From a checkpoint of a small transformer trained on Wikipedia: 12 heads of 64 (4 for keys and values), untied embeddings.
MLP neurons of a small language model. Each row is named by its layer, matrix (down: output weights) and neuron, and shows model dimensions 160-415. Each number is 128 + 32 x the weight over its row's rms, rounded and kept within 0 to 255. Numbers have three digits each.
After each neuron's rows, "fires before" lists the tokens most often just after its 100 highest values on Wikipedia text that the model never trained on.

L10.down3150:162125108131160105108159109080145143134123134125158121145141072098151084075117148150113152196156147134129111093093097118094048128076155161120113116122117150134096167080167144112124165173177147071120120114172090107120109185104200120123143180126102112098156138108082109122186126147138174120138128126101053145099160141083138115152104120106067139121167176121143108136146152095097185143104142146159132119091112115118137138156104089078130131149133142232054116158156152158167184123108136168159129197121100094108095104147113111060125159079133076117141094147110124159120054102113102060114144142160147156150070120114133090121107116109112080149110091104117145128103105070118159151140154119077149130147118130177160154166107135145126137091104117144096147134136096059141145091115092
fires before: "0", " "

L10.down1923:148107122128081118142190113133096127058171118145139119123074123101111117101146093099144159112092142109130195154080155073118080188113142157158111111157126125191093160132162162130104135109131115086042170166104127138129165149141101134111105095197080143136106111170108181148144115086154141148110169128125190131112107136156151153126103105119109109138134084142141135147137126143169120090164136141142123058108133105048146152118126116177106111148182083112151123111120115174129125079156100078118173140106125132118152170072159114128038156125148102155145102110089165079163093175097125166101113129111173102088128163130176096057124133080104139100087123104115127180106129096114131050118085161129133165122147146190100117141124086096157100171147163140105122168141192152095120151173108
fires before: " to", " with"

L10.down2406:120103129156095134100117041086161164103122116120143123115130167114101140121151108181103066125088087124135184145062124157163123124104115078129187105151107135119136119142156070097161146135155109122115087166151152060113122115084095116123148123086092091159115119130151122157134136085136131139110135138097117103179133113113111160073090112129105142164107097189108128156138144121111200138114157111052127107127140145115124142136144161099201110152095100147112094135147121120131188110088130142148107106079101078123149091111109117139143097125143205138145075170172126129136064138147196124134162167180155203084161168166124111082083187116188157127110110120142112149170153130129121079167197114133165111167158107193127116089161105127114105110101156143172146166119138087122053096148118
fires before: " "

L10.down2882:124116110200138124130167089119130123155097112153129142139173116102130105155161110130101133151127078088202130148136092174150122160109160192126164161126164103129174201100129145061152116140151101090157125125149104133161117181164116164181171145102204144120140151151107088132120107116193131189109166113161065120154013172221138167089148141150109104141083126115177118095133091117156137162096166117160171126034148165132101167147108128140171147144153065149112129146167104158115132137194131114124097108152161125044119126127168109147127130099062101155155138138134150155113000125056086104121156130113158133096103180135134113138050165066125125129122089094166107167119118110116087143112123134144077125140118141172117117170045094066144062091111099135145170095149178155088139072124107
fires before: " to", "2", " of", " a", " for", " the"

L10.down1208:098162126107089156087157125106144073149142108138087116141111197160115137104153111120103105125143072175164104106161092100150106153120069134121154124106130135115065168117138112139122120083129082139194061118137125075095113177085111129195214156140118137171125169147123093109138160105113194099114128148113152133134109169154136167107140133143172130142133111127165139115117149133118187128107131162143169047107114103160085190103100114139115132153113129140107119106106119120128167111153081112124088146102142118147157104205148105164145131110205144138137151131138104175136255155141140169112172157173155168175097125129121138104106146086077136122128140145131079096116128045126127088134124147121188133129114146144108095118148187155077169137132123113116165108112144107184105124126132
fires before: "\n", "ji"

L10.down4169:115141129093137120157173105159126128160123137088113088110101167168127085116210104140130131122150123125124221127117100062158123151134144125097046116165164104204139084095123161145130129120059123082131097146133172165141134141123138081124153175188146149137158087182151150178122119175120145132143101053100160159088161097094132121140097156091091117185117127138135110120103125119120117154103192138061157041142119112094084155100101092107140158118136104102111141158158109119114116086130116171107100105138139100096120132115094151129106129139139139144130134112139128136102255139143102165215094086167159115106120103114139175115135064092116130115142143095129096137155118058100127164112091100128170146174098107133126105177151162161143106129094132139109125084116136139143100153146095
fires before: "\n"

L10.down1735:113087132150141132088094101140139173118122166184129119121168185130126132156170143159158168106113040173117184062105189108134082095121170140081131128104130102132204143141104122097156167125116151152176131141126113145113150148095136094175189075102110117145121094113167105132141149154123126148131138120070088104110184179137111159080122116074144122136147134072193064109163095146079118236125080162069171126135084175071135141149181113169130079167067098133237079155108104093161126061155159138080143161107139130156134182135108111170113135190087119105137120112160081191136190103117122108148189134115155173094169139129140134169097120093155103136151152189158162183129142100101152115122085122109106135108152097127176086164165120124149096084126102135156052106121167084119080138168118
fires before: " ", "2", "1"

L10.down2964:109123087128107145146131162101051124159133160089115139221137096089123130091107201108161140147112131208137173094169159087134080104108158152117130167148120117122126153138108169080139122099132116148075149132149129112130110176162127087135191129166142110144126202148096156100145170107139102132096164155130104148153155110142107112167177113102154151123127159136132139058191139095081101168084163116124104120173081105154201169092142080066175144131110107131133131066135151153121148098130152109109079156143117067118114129189107138161034113168163110192109203143138137141152184166172104204147126106092113106154130123127184137130111191102083059139164138101156109110196158123178091146104110159152119134083126136156118107114080110160100103125149134102073142105108171135115106184166127
fires before: "1", "2", "3", "4", "7", "6"

L10.down3602:105096151150105111129157158174158104115053152117158151159145136077148128093056112134061127120080127111168088130211112140066060100083047132094113132052142146133148140192150125132135142151141055122113135137106154122096133145106129104140108154123081121072134111102159162068125068135074115169046130156182095090087145073069076159137143128118130160093120079209100175117128146102155127144145092196122145072134161088162122149120140108141140125120097141127168111183184180100143090115117120041112188118173134122160081176109098121120093066114127116109138115140127135105129080138119143135126130185141144080151131113134087115141148149079140079083134161123119108164136095130118161098161139112123096089148159141131123165128126119104114126143157155099118166156113124102086201141148119
fires before: "0", "ing"

L10.down664:111159155146118072133106137152137171089102181098132092090125182097119144101083109075140126130102115132068130166152138119114149078167137131111172157117119111086135181144079125150135128142127128112168181138118103076159121073135124106175129111171159179137105194124121199136130125168102137207057127127154156067090032172126150106168153144173177093119185130106131107136134161082172121129122143214147158123105197182135103055084153114137184225077125152077142141154108095096133136128156149149136110130112109117226067149177101128126070131078120134139170097196123138172086137158131086094103120087157145133129079169145134174154103133068104059064174110080142174132047133110192112136111145168132133114121166125111115157173115111154084187061154129136078072121116117124188145118117163
fires before: "\n", " ", "h"

L10.down3844:114131108076131119128119087148161127130086152095116147140097167155063099165126087132165113059113135123121149109144092139135134100137115106128171072111123008136156115065191083161144127162150132147124133124112133080159170138166180121138163093159087151124136134139111158151132144126100159078156125087150152108141117104155107108081153103048132103087186148114087164178112106157054169137136114129133168083110111086102076132088092099152160120075134115162130065127111157074182190133069101148133159172155151133114106138137162183103106177151124131122131121184186154115115165189060156164143138089140134109114072158134118153078170155147190131158122131133100168169159128131138159084127103140150043098147092111080111171149129155139136118156112154148102158133176141134173093135106122
fires before: " (", ")", " –", " |", " mi", ","

L10.down2325:228174091062089096079105084102151154127119144138111129110146150106129157097105074066121155120118120115134069130161136121094145086134158132138111185108146124105131156104104057168081102104106108152075106092068133159077112145119135079152154124099081202130161067165106136094110111145177121148131146126122153156125220112214121095144130133111156132141136134138090148116122159095171157122105134072115132177122147151053149183151116075095078130152141101121193147157125114166147188163123102148125083117150088144156160149111121150084079074099158141080137130093140155079062044145097132151121131103087117111161141108128115157132110123130123161141130113125093141090126152177097141096111156117127137135174099130172127114118073128115161154164130139106121097114099143065149101119194132
fires before: ":", " to", " medal", " of"

L10.down1038:148193056137122123099124163078115122097197117108143123113133126110158165197115107063192095157074103094105159102127180228188085110131104126197097134133126065131158130127104134131087139092086087156092114144094117115095213157147147092153115102129172169132162125141150139154117121152128125162130135097161137092147179074177143145105125159108111142215176110157122135099173077089139084079083094118159137109117180125126126137141120148059132135144096164143101159121100112099167186123126104131204095080135111136149124064126095155125146136123127143145163190143155105155131157068129055130182153130098137119141106099143126115188145104088058091131192166165088160105098111138179093160135165153142140080208120183139075054150116185112094098162135169167114177109082138134166099127160147
fires before: " |", " ", ";", "0"

L10.down46:084192065100152088150175101169131142108110155127115065136078160100150095158056109119106129056091096127169057164133105182174101098125116095127116130117088118166109105141203130083166121119199157075081116118123128156138104138134058158198100117144135159135095123111142109164125086119154170099113160161135177157156127025148195169150142097118122104165098127161113063162149092178130095194113139102159151196123086146155064141144114148112124112124114088152096142117120139125073142134134096158167195143125132135164081121158100133110111147119102160117191184111114128166162145176141101147122123163143093083112135127142103167103136123103137042173106159091046145134133078142115179142135187064131148099095155183125123119146105142176084112087149136096161143124071098135046166134107160
fires before: "ing", "ed", " to"

L10.down3557:117168139129115106129142118149164130139138100135113088127147135137150154128142117088158138109185090115130145113082128084136128091115123138148141151131158071149143113091093186097128131143201121112187153115174084126123103144121124151115196094158139075143078186190120118188112166168094113120117127136097113108141201143127035104089130158109110133107121094123096073071157186124138110143137170147151100163138159110090099105122106118117129120127100120184128150134174138116143160125101169159144171116147196157198155176167150082117064144164160134136130152098116112112153088107159162103100131145149143137116120153152115122114127119086149128071176130121094100119135137093137106155138088105154102132094146128126164188171115179119130138073156126108099149183157149073073114118159103
fires before: "\n", " |"

L10.down3018:099154130171090171159101109130105080152116118167125140184077088065145123122132146145093163130123157137092151126073136089117146160137171158129167137108100160097168155167117103097194113113161162140136171113091122147199128113156145131150176133108121126161118167154099079142114093121092175107165124068165173155190123160115126114074099065114147133077080132095123191142106158104073127104111106102136181162128086099111113106104164197085102146163055142107114092122176096126157101111190113070093137153086121148062147152173138151097094138189109111137128153069095077140154098123090155087123145114136121099099154069082131126079100158100138122086097127179100166178117158169131145089157138186130137126165151181174118101077072125159104110143129104158096088133107119175123122125121153
fires before: "2", "1", "4", "7", "5", "3"

L10.down4190:132121141147162117126149128122139139150118112132124104163182146105158121116155119098099108165134125127115153079171153115123147130151141133125181151112226116087098115155095165134167153159138098077139089192161134188161142168130167146135109095067146178173177095135168173158116098139128114114118120129145107088077122110099168132155152126174128116126136141149126084090136147153110097148151158157124170110174111114133226125148159133104117118142114104159141102153115138106151115131160089096134142128134069080153120128097109102104104102088102141132097152110146089183123069160085122144120141121145152115122171129158097142157096176073124158155131146104108117162137128067101147139123143126165093116113123091105118155125112147141111094048154154116075175149095169128191163119153118
fires before: ":", " ", " (", "\n", "):", " K"

L10.down3803:132088100144170129123155066107105159176096100089125134081126164120120189106107174142161106134174163129130111137184142210088138126160140088131134149133157137160154145132110150118101201103165122128144150110102150120124106124100133148167158120160116127142099130134125157079112126133140223177187168064123111136107108092115114104127156154116175138126120070205159126102130092088154100111141130098126098123116102158127127113079119096148141118077166135161147144120149097158145087130135160123096111080126128118140173125159139095102146194099085145141141113125089130159098010095163105082141114107143082102106126124139115080130109139141096176084128147065165159152096102104127149122106111177140112100132115119157154115151080125133089162152108160160157097155060145117182117101136150
fires before: " that", " to", " of", " and", "s"

L10.down1022:143160174151113115126096170130171208075133098168128105104122095131141146097173129142157072125125123146112055093142131145128150189138097089144159129163135068150133101207100103111107175124130157130109145113097139112101168103154123144131144097070085103101068148122098084205106157131136131159128122079119097114137075137169169114135160153090126083128117165153146172090099148110125138146127143151121136172078151100137133149170180115105088106144080173184057110094176168102127154179146131101100120125178144185115116112114041100163137116046049103121085104119165165088116059172144127154140136123059147108142179156111140067157151146151160182158134097135215145141139169156149141143085103075124093078127157097172144138195148103181164165129110088144154124138113120151111077126112160
fires before: " ", "\n", " |", " Episode", " Television", " film"

L10.down74:144105145139212087095167106173169128156137125050079154108115124165204127095046189140098129159142127141138161097147120098116163141154115152144165121116213168129130150108119140095159147153161165141195130138103113153177124161114142156104144152151080128097154112155170159063096074092133170110098133145157136128107168127141189134052124136087176142170103142144133129156148145110083136134131071099080147057097210131172128143086103168105055141171097133185116131144184103163096127223109099096165104121091157099140125142113064166155139064109139112122170117084133099049095092137114076103130134116100137093151094171140097174126117160141142114118063087070139083082148151139160123092110133128141110128189136121126166171146115127096176142088114134140111092088170131113074139169138159
fires before: " ", "ul"

L10.down4328:137129139131095127117101095110153189121148147114145102170107104100082163150106126101138155101138072165159046123095120110110138113124081129117203099098167144157102125141193144157152193143147119181123206113120100141090106168173157150115189113143114163070104148093095105107137053190142139139095116131117143104145101079120121167163167116179111071152184127125049160095167124067124130133165159155157075150129101162135175118156087106066141121133168162144099129142106153159144143112147183124188083124066137146150141155097105169136086103147170191127136156125067113135127120107152140082128056140092126134166168130124079106108097141120123077134179114095156109162171122097087150124143099056168159113087115153105160147197071183140084103157163134100152126092124137075098145185106095
fires before: "4", "3", "0", "2", "5", "1"

L10.down3466:142121133152096103135080159119129126123090147121134103103118199090146070106228114131152141131101129132124134140138148096078096113160155154129126112066167084124110160100121200110096141101098166166140081117127132125117102147094105154122123181124109190138113118171196145090133105143120153073139125125139108108141144185085146155161116160125081096131135164137133117140093149156125109089140116122113127000069144165147122161101100113147162158143095107140127110114145127076124139109128152112115099169107179132088176131169129134141146132125128130136104124099164108152152255142093124111115139143154151132114121147168106121127128066133119121163127099145147159117141136041178103144119107119117149141178086154129127078135152111109144061089143143096081156122145181136107128151132151
fires before: "\n"

L10.down2115:114153133103104126098156161125145137148148118097104123096084146089200075132238155094164138092112110116108084116124117150192109171144134133114140111095164131074089126116118119099128124112121126097137147145136119148071115126103151174097143117073152150142080134112111148154121184102107127160155140121078111109084187111149128125168160112119114124132081110155162140082128148142118140124109114114130132033148129153166126130101130138135102088115151144159133148112093171111086152097116105142129123153121145132100199153133089151119162165112156122135112120123137125145175255180134121113122107152146129100080125122166101110125101111132115136108188121114112165078138154078128169146112135127138128141165127114128124137126128155131115101147125186102138160115138157123088098129144094
fires before: "\n"

L10.down1879:162098118125096064156092132139056149142137113102160091138095117162117088163205082095126143055140143112135151171131135144131149122106169138129101135157130141134139129088151125097205087122119159100091146116133182064126162144130035119114129140177146102104120149120151091151142131141110105113068081125157124113107133127121114115159106159105178126137122136117125155125086133093138168130165095115155138101136106136155143195156124166167093188070151132077125148130147078080174097108115164110146103158142124151128117121101161047134164156189161168103152185129147167152077156111155086097136137112160134172183109126121145143139134106154187119053160124134093104159097134080115135180072144111160132138158096144146068081136117170132093113107125074109083120132116122174166118113118148
fires before: " |", ":", " in"

L10.down166:087131064101155137113143121123114059090157143092155130094092132134139141137123052175126176150122156091144112091088114119149133128136084136099121129178105183128112113126139206160136159164101129107156154183142137091121116113171147083143088108145150129216167126139117096126137160095088137081138112098170109102071149160118123166115116146108126117090072147123131116109093077199106135107091179088210118093102132115140164147170107165057110195117150081197137101150140134140137131156140152147146127160151130145081126121123136144075166176072109171181127115122130153095143049127143150146136174141126124070097210177143120097138127121202172156149097087133102089111106107144117097070109120144081114137134155166151160101140156098169146089126107159105082099180138177136154167102112126
fires before: " "

L10.down587:108150151191093167102100131122134134106120114122136112104159148097193122136124109145090140121114084151090146089131119154123181111216157156109100182100143136113091117131114139128157104111165093097115115073103105091079149091133192109109098174102133170158086139163094100115117137098161081180114073104164116112099113133126157127103102088163140129082103139075154146186127134139118091091096137128120159137163138078162064066120085156111121137085071103150133073126110081151126076124195146105147115190164141086120105157078153169106117144078113135157167141103072090125176115128111145092126154110156152153115137109150130146133091092162109078134062106084147120101066155142098140113136167148091130055103076116129131152102157132066107165104108127111100113166174086177128127128169107
fires before: "0"

L10.down4135:171085131106152109096060155139163086108088108113092109154104110145174097118107153121100122149083088129124134117142126134128153092177128188141128130116110129132118172114126105172137155112142090130115069137111137147108118141163122071133142090116081117097156094099100072120117107123111164119178070123126115119136116103111117127156113120190142143101144115096103134077166108138117102175069075129127115247117128155117165137155131108150076117149127175152134093166132118180152091130150098112070161144137119184090140093106130102134154169126138115115106106092138128099107000173065131136141105123154095149146153062074082122139127143061130132166126135184085174130126114087155105072132069160123082060062132165128074080126127073156115083112129146100111124167104129152162110110185105
fires before: " ", " the", "-", " his"

L10.down3225:157088167133097149067142054145148128086175155162159136160134200107108148116122100106116164130120131132124132143086167151141119136100155114160094143184087130091115120077130078182125142181150091122073141175199127101205120082068132133112142129171121135073138168115155103183160182130199082133124116138118094112143137177120138134153107099160104175114107100099149108146140144183140155141120168122124154123125124094127054119144112105106093219091131093177131118146138123143147184140107129128115138144119081105116132159120116115169078122077126094087154140130179165123128057109181093078156142137146129151098108070135103107119112147101145083155113065153111124130105133128077153088143138166159163096065133078100183142070150168128118093118134136191172122171156139137106124111088161
fires before: "0"

L10.down752:181129120125193139160123125154110064171089084133163113132183122089125145150167054139144123163127117156104142100148117131101102050092137095164097159118098159061119135094134159075132163117125117148060125135089142129096129069159140113134154191162109122090130159117143091093170053154127123101131124102162079152178103110171138078134134185182181123143147185108184143206147137128095119090162112115079143219185097160147141156144123145138110113125091207127203110121143133117091150128117138124180108107120133193098134154122137129139147128136127146103045127148163124128125000121150149114123131161154108157183088122161130122094070127137145101070169141168109116096087114125094108111143172107139095084116176120131079127118135082112154098141177076109126185119124183125111092127111129
fires before: " ", " a"

L10.down78:173079168185114173143172133205165166125165041076175091088117133109109066127072122135082070161062100121140108112145095155148153134101152162123051158124106128138133132161185159089108124145180153106140080131196080098085163147111152119066164128107120131122105015094143165068168095101110143105093109134120151169085136145115140068124115109111175105111097134079130078129092122106157198103142148160130112184102159158103116180136139197110144042135054176126103123137109173136141159206147165128095100114172184148137111122135068106106114141118192112190147174119141134081097105167126142119136139144122123088148163166110172124126073084062103134151105136091193097141170188161129134127123134158131133084142118134105135060119110076207180110090082113147135158181146177115151169132158115
fires before: " "

L10.down3036:083120187133227108132115101125138113206099064140119155119103094121096143113128104085148110091100127121122128151065119174143069149144121093130129105103148100151152134075143121180210132163137134130118120129119124156153101087150094107131168144085085117100180073161104140043138140105147139084128100081095102181154105117091124119132152065149118079138145134110092160143138155113114128091117128135080133207131123118181130155105134137104129178114145134123102126135118136112127139118150094141103122152163121129128126149153182112182142183143146121137087122109160123075145000117098158134136126129151115172170187134184153122189104170136115160106137127165148132195135132140127109054115124166179185126147077123140132127151116140139127096102095128110176154148110090161086165158109164
fires before: " ", " June", " October", " May", " February", "9"

L10.down1559:056153145070097135148138147117126060166121151166131140109099130149121119094111114156121154135155130106152120165093060141105189156157212169100181095015098076140119119192188158115101190120120133134134146099097123192099125150115141127087118157121141122123150195126114091102163084121112115113085115079124113118167100146113143143126177179081149144080163134157102122166118183105102151154157111093151094172099151120143083139181119088131148123128135146100173116172149135146105115123161073140156148194132149173103079088124184088096134154092133169155105179145123140142145040101105186097174133109153114105142126186145148117173171116136106080163102131145127115120112158105093151165180170101057148103117084125060072104069148149152100097117145187105119135182155132143117147155086126
fires before: "5", "0"

L10.down2638:126106093141161091159159179148089132146133150138078171153134206090155183108147147143104110140134097119113130068145133112134121072175098168129170132121092100106115106078131168105113077104075110131067139145117073080153123142094122154125117132147143133166148131211141123152140087213136122096162202171133083096122108170123094084158117113141165170072101127098081086166087171118145063094083137165122158094139160125133071138150178121167176074140129102125119058118123165143117094145093098181098150105119136100147125194192132116163092124156110080178120138111141149108168108114091085176127180075118152087080161083135130111119105156152128157100101158133119107166188106126138125200190166114153140119118148140072091155181092101117136122110126176124122165125105155172191129083137114
fires before: " |", " (", "\n"

L10.down2829:176145162100139116111122199158108124129097097128099123092091168116167119130143129183107128142119113138149127093178114093124147101141101166155116123120188092108123091128078107125141122169116149153164102185181143135117180137058131142130086147110097060149106151122129113136081191132092153170135143171154115136135127106171143158167094076027124113116091149164180133117119134096116157083090148125116118163139067142134110158096167120135093124149160123154102157097114181162159107174132105144147141095141155211090163112107135097140196147110153134177152121086123088137130036143091112131098111115135172037139136087143111140118169166108131083172101115163095122184102116187070168103082186118096122114148129135150194089094124092099150103214109161089114165148106101053134159129180100
fires before: "\n", " ", " |", " Q"

L10.down731:120157152126109109146145132083140092181172092183153136088031153129166135139137126127148135135110129161100194112109163140104154094105107160137128151127149107117088148104126147091112148137121150086118129125085098145171125098153172108146167176151074098154145145142134125106128127188138120095069081108137124135161157157159126099152137115163130109111167127135126143174178142125151119095112102163078102062072111111131112082127113132144140069098125146090145162058135118136132154117106107136093115185186166130112115111211138154130134125164114111141150086166127150114146255120135115127142078143156093089160165161051114141160088159163140117155156084129142110135140116079165120144133130129125140115208137124190104182121159135102121121058138131077144118105126161157129122134117112
fires before: "\n", "2", "0"

L10.down3589:192144091169124115214113080089088125108158158114089121087103183138125150056181082061151115136127107103116135137080116116166147119162083161120134146131146155055152128090164180182134080166062168108155106151219113082142128109174108069098137074124182112154142182159109097086111129169150160129161197149118093075112171099103181162082124087090141130174130138129102111127209151111103075104159112127122147094158107111087124149099142108111181149092153192103112113118119096060122162135132124096138166091099098102151129077187162171141149128191132127157129129139173148139110151136128158175103167125096126120148041131155174120097120091128127092067156157182125103186136159160126091145091065179164142076123135127155125139143148167102092083141105141147109171172122164132125076158156163
fires before: " |"

L10.down2925:157167143124104117117116116084090124113150161108088103066156094141107140158154183175122126113137137070131138129113149116097138096187161128164184143132126077185092145108141128135134102156093076098118108146129096104113141150154139099170112092110060095112100097127095096155143114159123070074144116151111114164166085134105162075083128129134138126100144185118130112174199114121089175095083184155121208135138126102104104161070113073127140149095139086108114059073124159081096043188170093096097179142163129159174149118100125123136134116164134123137183182053177130129135078168103159166097167123090105103142121120192076126125066070171125102117121151129121132105149144120176117160110144093171162134125097141150185156088101113109141142162124133088127134086129075113178103130148161
fires before: "s", "0", " of", "-", ":"

L10.down2269:118121096093094160135099112139137110133119157124130173112060162095121106184192129154144104094111132135141132111157150117121121090153123135131160113149148100119188195076142123151141091123122071176153131141128165094172101133167139124105130143094092116136108125110133166078163100146114193096130114121155118161142130170177099160123152086102147089142103132126079114120116152154073113096167135151096142000137182108124159142115112121156164120149080104131155149152170171158129120073108124136087158164123117085150097142145144131112122135171107103150097142159136135136138255166139099113109132127126151130167098151147141116118155114184109141083136117088131103152177144104148124177177113065110139121084122148094074117139130179128106099137147173108130114105107134115134082146172133
fires before: "\n"

L10.down1113:068166158152182134091139086103165151192182136078148116115146115087051145153164118162092138151064137135118166141104109096142060089106172138149134139112138104126086133140165158104159148144094150122161112110101120147162153141146165118144145107133097144144180163116073102141104104074183141158137126111118142101127161157079164146148155103078177150089130138096176112069178105106078145059106167163134143120200111099140195165152126138113135151178060163165161113112135049107125118109131147110114131148084072132166139100132119151133069133151147207151098190161123108157109104136138144087161131141160155114149135105154101129180138122109084084061096083156152170120135157155179111106086098195120131120131159178104142103170150159163107110087118079148144141121121162133124146109158136
fires before: "1"

L10.down4215:113132161144127124116137124136151135108142156112129128145109132077119145118125164128142118162159138189144088118147176097104104144169141150090112156130118069141109161119148136165089130137173162074092117112077037159165059143132139162166159097086107135101133130103068076159093107129208044147185124115115153149147137070094110132103161129106113104148142122138160130142189135127111099124076095156168143202156159134137182057130134104124134113166094101121101142095095125085172118117137176073112133151147111088202107149111156135108112093156075137148145145192108130192142145162086139141179109130122160137155193127121101123198170134128145122132111117127221157171129157154243138086170149099149094130134126164177098131090120099149162125101117093104046156148146149090061154112122089
fires before: "3", "4", "5"

L10.down348:100053115109124144108090101087151075107123175159128139134178171161126132085078103108151141156146146083080112125129132165131160151130178153126183086072123095154128104199156193144162155106107121163092104100158187126076157189173178119079144139116175088131083156109077091142175117172057131156135115094143104144169109135101149165098132153119176158069158138140113145154088124138067154190165158099146150144091146049095104114158120141096097146158110146097168100082171128111113111166213137097116065125159148073160104095224162055147115125106143119126100108117135122092100066141145174112132130118140127087109131148107180178169112119143110134134152131085147098130114134203114172108140152138102108109124091094129154131152132164149119117147128163114148121154141112123097159185094145
fires before: "5", "6", "4", "7"

L10.down2612:168112141120117107141086149174120160170164109147125067121141125186100118087144172164162145127136097122175141108130113110045142105140115091106082136117113205151164103163183151139138184169158202104129189137107048181120142128108145160095155116156090106125136118103173135155068093110131143121120097125159128142119103122136146153136172134100100164165155175111093132171126159094143170083127159142077095182107140116135088149174088103159146124133136139051098164148093111106126129161111155077092100129149164164120106090116186146151149141143168188147187112208147122117134078149082123105143102189123154156107086143138119162137135119141187071151101098144156149059156188124182148147150178130197157127128150139101141092085058174128119148093109111125145150155121074105107133122079119
fires before: "2", "4", "3", "0", "5"

L10.down3059:166105178144186096182140160156126115106126100120110145145118134127092143121207130058132132151179146124132117122114084124069113112116138130118088118161171116144150088156129132082158099128092148159152124131106110174137078073091182159166071183113126096124130106095059112134170127126114090125156095087101137094152151147168119144097131132089122103141099132104167089117137156157124130114134152173062160099136083063141131191108156112146137106133100093136150143147144088128084133103140169072073149122124168156150127160159075131118097128125138103138089131130160083150162079142174140096123108111081160134141139065181097121181179122167083114187084107194162125074100118145110110120097097158147175174130152084048126111145173123143176131136054141131134136154138146092132152127133103
fires before: "\n", " "

L10.down3532:124134158152117117153201153149128170104085116075094118078149079090137102105089053128143049142134136115120110121151152101148194137139121113147140128109162111143097017107146104116162098135073088174171158155115054161089130088165135093105117134124128152135124145131105144086180126157142095131146139137160117122139113171117186164135165140142101114124134170141109133152121118150123201173161129111105131070148128157119181158121115177119208142111134084123134102183153094166158092127195121196177094113122120149088101157082138176064120151118108083075126146139102127141111173128087096170140161130168096144142114097181057073156134139097155150189168110082119157158122141097112150152124107144159185191137071088143159183128118130150132114150156171124145148149184110130148188137121187
fires before: "2", "-", "1", "5", "7", "3"

L10.down992:143143064123119171168124147089109083141154128113148149154094092109169128108125094155101131137135102126098155177093091082063166182072086102118136153186105110113145152191131139154110157126188131130109119145107133106160164148167176081160122155131113137141092091128156109098102154107147096110080171133162119156119144128105138143160128125177163104211088124080104139146176172069167182138116124120116150193146130165069112180131088157137110102107130160131145107154069075136085159081133134120135138045115122124061145106149138105110100135138155180118130124144120094114114000169120167095091111121148142149159106146124153151103049090138127102147125106136148155109145124153080155158159153114095125157178092125114065157140115133116122127138084060156131202117127173102129075122109129
fires before: " ", " six"

L10.down2495:159085120205154130126104139136137133096079152111092169105138119102127115131115106099099098126076138054060179112084079173195092129082146091132104181173097128162173189123123197170128096148108160102128085085089145114090137121116136148112151184156088240125124134103141133087115134085144154135097143129167148105166146133139136157155149115174134135101137091136133087118177123105177071139123130172154175079171152153117132104171123138148165068132173118126127147134074087140125143156107151132110193129184112103204125178137180149156191131090110157130153174112158111150099204053119116099193179129144151159143159137193130122145233152092099134109117105101104103142084110119098123165117170097135163111101117118136102121130139120083023110126165089137124138103164161127144131140177108
fires before: "\n"

L10.down2119:080106162095147118100160185141083128111084095092207177106093138083148136134124168120087142154130074076149138141115139142118086123170059154156129068145139136096127140099069167177127105130093104198129099138098094146160110143189103079130133108181103133117143097190166141114198113092145131116146146109111128113122099078161096131143110140100144047118156159079127153161052125096092093097088099168119129132137170088141188125135146176156128114145154174154123113118160143135145106116114124079144151161147114078148092120143107180114131089090150124119127139153133115149091000158116098152120149137155182114143128155090125075142158160112097161094105139089133166161173081104090159075134161099148166052129113135176126153107113115119110097126124147113139087121063105161136140128145090
fires before: " in", ",", " of", ".", " and", " that"